From a checkpoint of a small transformer trained on Wikipedia.
Training: a variant of Adam for these matrices, 727M tokens.
MLP neurons of a small language model. Each row is named by its layer, matrix (up: input weights) and neuron, and shows model dimensions 80-175. Each number is 50 + 12 x the weight over its row's rms, rounded and kept within 0 to 99.
After each neuron's rows, "fires on" lists the tokens most often at its 100 highest values on Wikipedia text that the model never trained on.

L12.up644:55 44 39 50 49 58 70 50 53 60 48 46 48 46 51 64 31 53 60 51 36 37 56 51 54 24 44 44 55 56 46 39 57 66 66 47 49 62 44 64 45 43 55 32 53 40 71 55 43 36 53 44 64 45 52 53 56 57 42 65 49 63 48 63 37 46 40 76 55 54 56 48 47 45 67 36 71 64 48 58 48 55 11 37 44 16 43 46 50 49 76 56 42 60 53 45
fires on: " as", " named", " appointed", " for", " the", " to"

L11.up249:30 52 42 62 56 61 78 36 52 65 45 44 53 63 32 68 40 62 47 56 53 36 55 49 43 63 48 59 39 46 46 35 66 60 61 48 56 42 53 33 17 40 42 69 33 45 55 62 60 45 69 62 61 57 77 44 67 42 41 42 43 33 59 23 47 33 57 58 50 40 56 66 58 43 61 42 60 56 56 58 54 35 44 44 44 31 48 63 63 42 58 52 76 58 49 44
fires on: " |", " of", " and", ",", " in", ";"

L17.up541:69 64 42 63 62 40 54 54 40 48 69 58 28 45 28 52 64 54 61 38 54 59 38 21 55 67 43 67 42 38 60 62 69 36 53 52 47 45 61 57 62 41 33 48 65 23 59 51 50 56 44 37 41 45 59 54 32 75 61 56 33 34 54 58 46 54 51 59 44 37 58 60 53 25 59 58 44 61 51 37 36 54 32 21 58 52 61 37 63 45 72 67 73 40 65 48
fires on: "\n", "==", " =="

L2.up433:64 38 42 51 58 61 25 56 44 46 48 61 39 55 61 43 51 63 65 52 53 54 47 38 60 54 35 56 36 57 48 68 60 60 46 56 38 71 60 79 39 59 46 58 51 51 72 44 44 77 47 40 54 59 69 57 47 64 60 45 52 66 65 60 26 29 63 60 52 59 30 45 51 46 73 49 62 46 42 37 55 44 34 48 51 27 45 34 46 54 58 70 49 46 69 46
fires on: "gu", "pu", "phi", "fri", "conf", "nu"

L20.up23:43 24 38 71 53 47 27 38 50 53 55 79 69 66 20 61 52 48 70 44 37 37 45 17 41 55 34 54 53 58 61 55 47 56 56 47 34 49 52 36 33 38 47 64 54 54 48 49 49 44 52 44 57 65 79 56 38 54 61 67 52 49 57 38 46 39 45 65 43 56 50 35 62 48 49 45 48 55 55 62 49 55 48 50 45 56 71 37 61 29 44 23 70 57 55 31
fires on: " and", " with", ",", "-", " of", " from"

L17.up379:69 62 55 55 88 54 51 42 68 73 79 58 21 57 54 74 64 35 47 51 55 66 65 32 59 65 39 68 48 40 65 65 72 44 64 60 37 51 45 46 58 55 50 51 44 27 66 62 48 60 51 35 51 46 47 50 34 64 72 68 48 28 65 45 41 49 44 55 34 49 48 33 47 29 52 62 36 50 39 53 42 57 39 27 64 45 50 29 40 58 75 54 56 53 53 32
fires on: "==", "\n", " =="

L15.up174:74 58 31 50 63 54 38 61 44 58 64 51 43 49 34 73 44 61 50 27 56 56 63 43 34 53 46 60 39 63 68 57 52 53 52 44 53 69 60 58 16 37 43 56 39 48 65 71 65 35 28 58 44 56 45 60 48 52 43 49 66 62 66 43 43 71 41 44 42 54 59 43 48 45 39 55 45 70 50 41 49 45 45 40 41 42 42 43 54 56 44 49 30 78 70 47
fires on: "3", "9", ",", "7", "8"

L15.up748:47 50 44 68 43 52 57 38 41 44 60 52 64 54 43 68 55 48 45 44 54 45 56 40 61 67 44 56 43 55 33 37 39 22 64 56 47 51 52 41 09 25 69 64 57 25 44 57 24 51 58 33 74 60 69 51 42 77 57 45 37 40 71 45 60 24 28 34 66 49 66 42 70 52 56 42 67 55 32 44 53 52 45 57 50 30 64 54 61 60 53 54 50 76 43 51
fires on: ",", "),", ";", " and", " |"

L13.up549:71 60 46 57 66 45 62 56 64 64 71 46 23 45 59 74 58 39 45 48 47 57 44 35 45 59 48 62 28 45 52 67 74 42 60 45 47 62 44 53 54 42 38 54 51 15 76 62 46 56 48 39 67 51 48 55 25 51 63 66 33 33 78 32 48 45 31 48 37 51 45 42 54 17 58 65 44 57 43 40 44 53 39 42 60 52 41 39 43 61 68 55 63 51 53 27
fires on: "\n", "=="

L13.up525:76 45 69 37 66 39 45 48 45 61 40 58 41 78 56 58 39 65 45 50 50 33 57 49 44 48 77 52 60 57 67 57 58 70 47 35 23 46 49 56 62 65 49 46 48 25 47 39 50 58 40 66 50 51 68 31 49 65 68 34 65 46 59 43 28 39 47 55 54 36 37 23 47 39 70 18 42 68 47 55 68 31 47 55 45 37 58 51 59 63 52 59 66 59 50 12
fires on: "9", ")", "-", " |", " National"

L20.up251:47 68 63 58 58 44 70 47 52 40 66 46 56 28 40 61 25 48 49 35 48 55 54 54 45 25 46 39 61 64 53 60 62 67 63 44 49 61 47 35 19 30 46 44 48 51 48 68 37 49 60 57 46 33 49 59 57 76 50 42 45 53 57 55 30 61 28 61 51 74 30 33 50 53 74 60 53 38 67 68 40 44 28 52 67 43 55 49 51 67 65 35 28 50 49 30
fires on: " as", " the", " (", " +", ")", " "

L11.up615:41 39 41 77 68 43 65 49 55 45 52 54 34 57 35 58 55 66 65 33 54 35 57 47 50 57 45 58 48 68 38 50 50 60 47 40 52 50 60 40 27 36 62 52 55 48 56 63 36 58 79 58 53 67 70 51 55 62 51 30 31 64 59 44 37 40 62 51 56 46 45 52 69 44 44 29 53 41 38 42 34 61 59 22 40 64 68 60 70 45 43 43 72 69 45 25
fires on: "g", ".", ",", "x", " and"

L22.up155:63 40 36 64 70 20 54 45 52 52 46 55 26 48 24 52 50 49 53 29 51 56 76 56 39 38 38 39 45 65 88 58 60 53 48 56 49 68 83 58 31 31 61 59 43 55 60 50 46 61 56 55 22 56 65 73 44 59 48 41 47 50 49 49 56 58 40 34 61 59 23 60 72 45 46 53 59 57 53 61 54 44 37 35 54 38 44 50 46 61 46 35 40 59 58 63
fires on: " ", "2", ".", "0", "7", "3"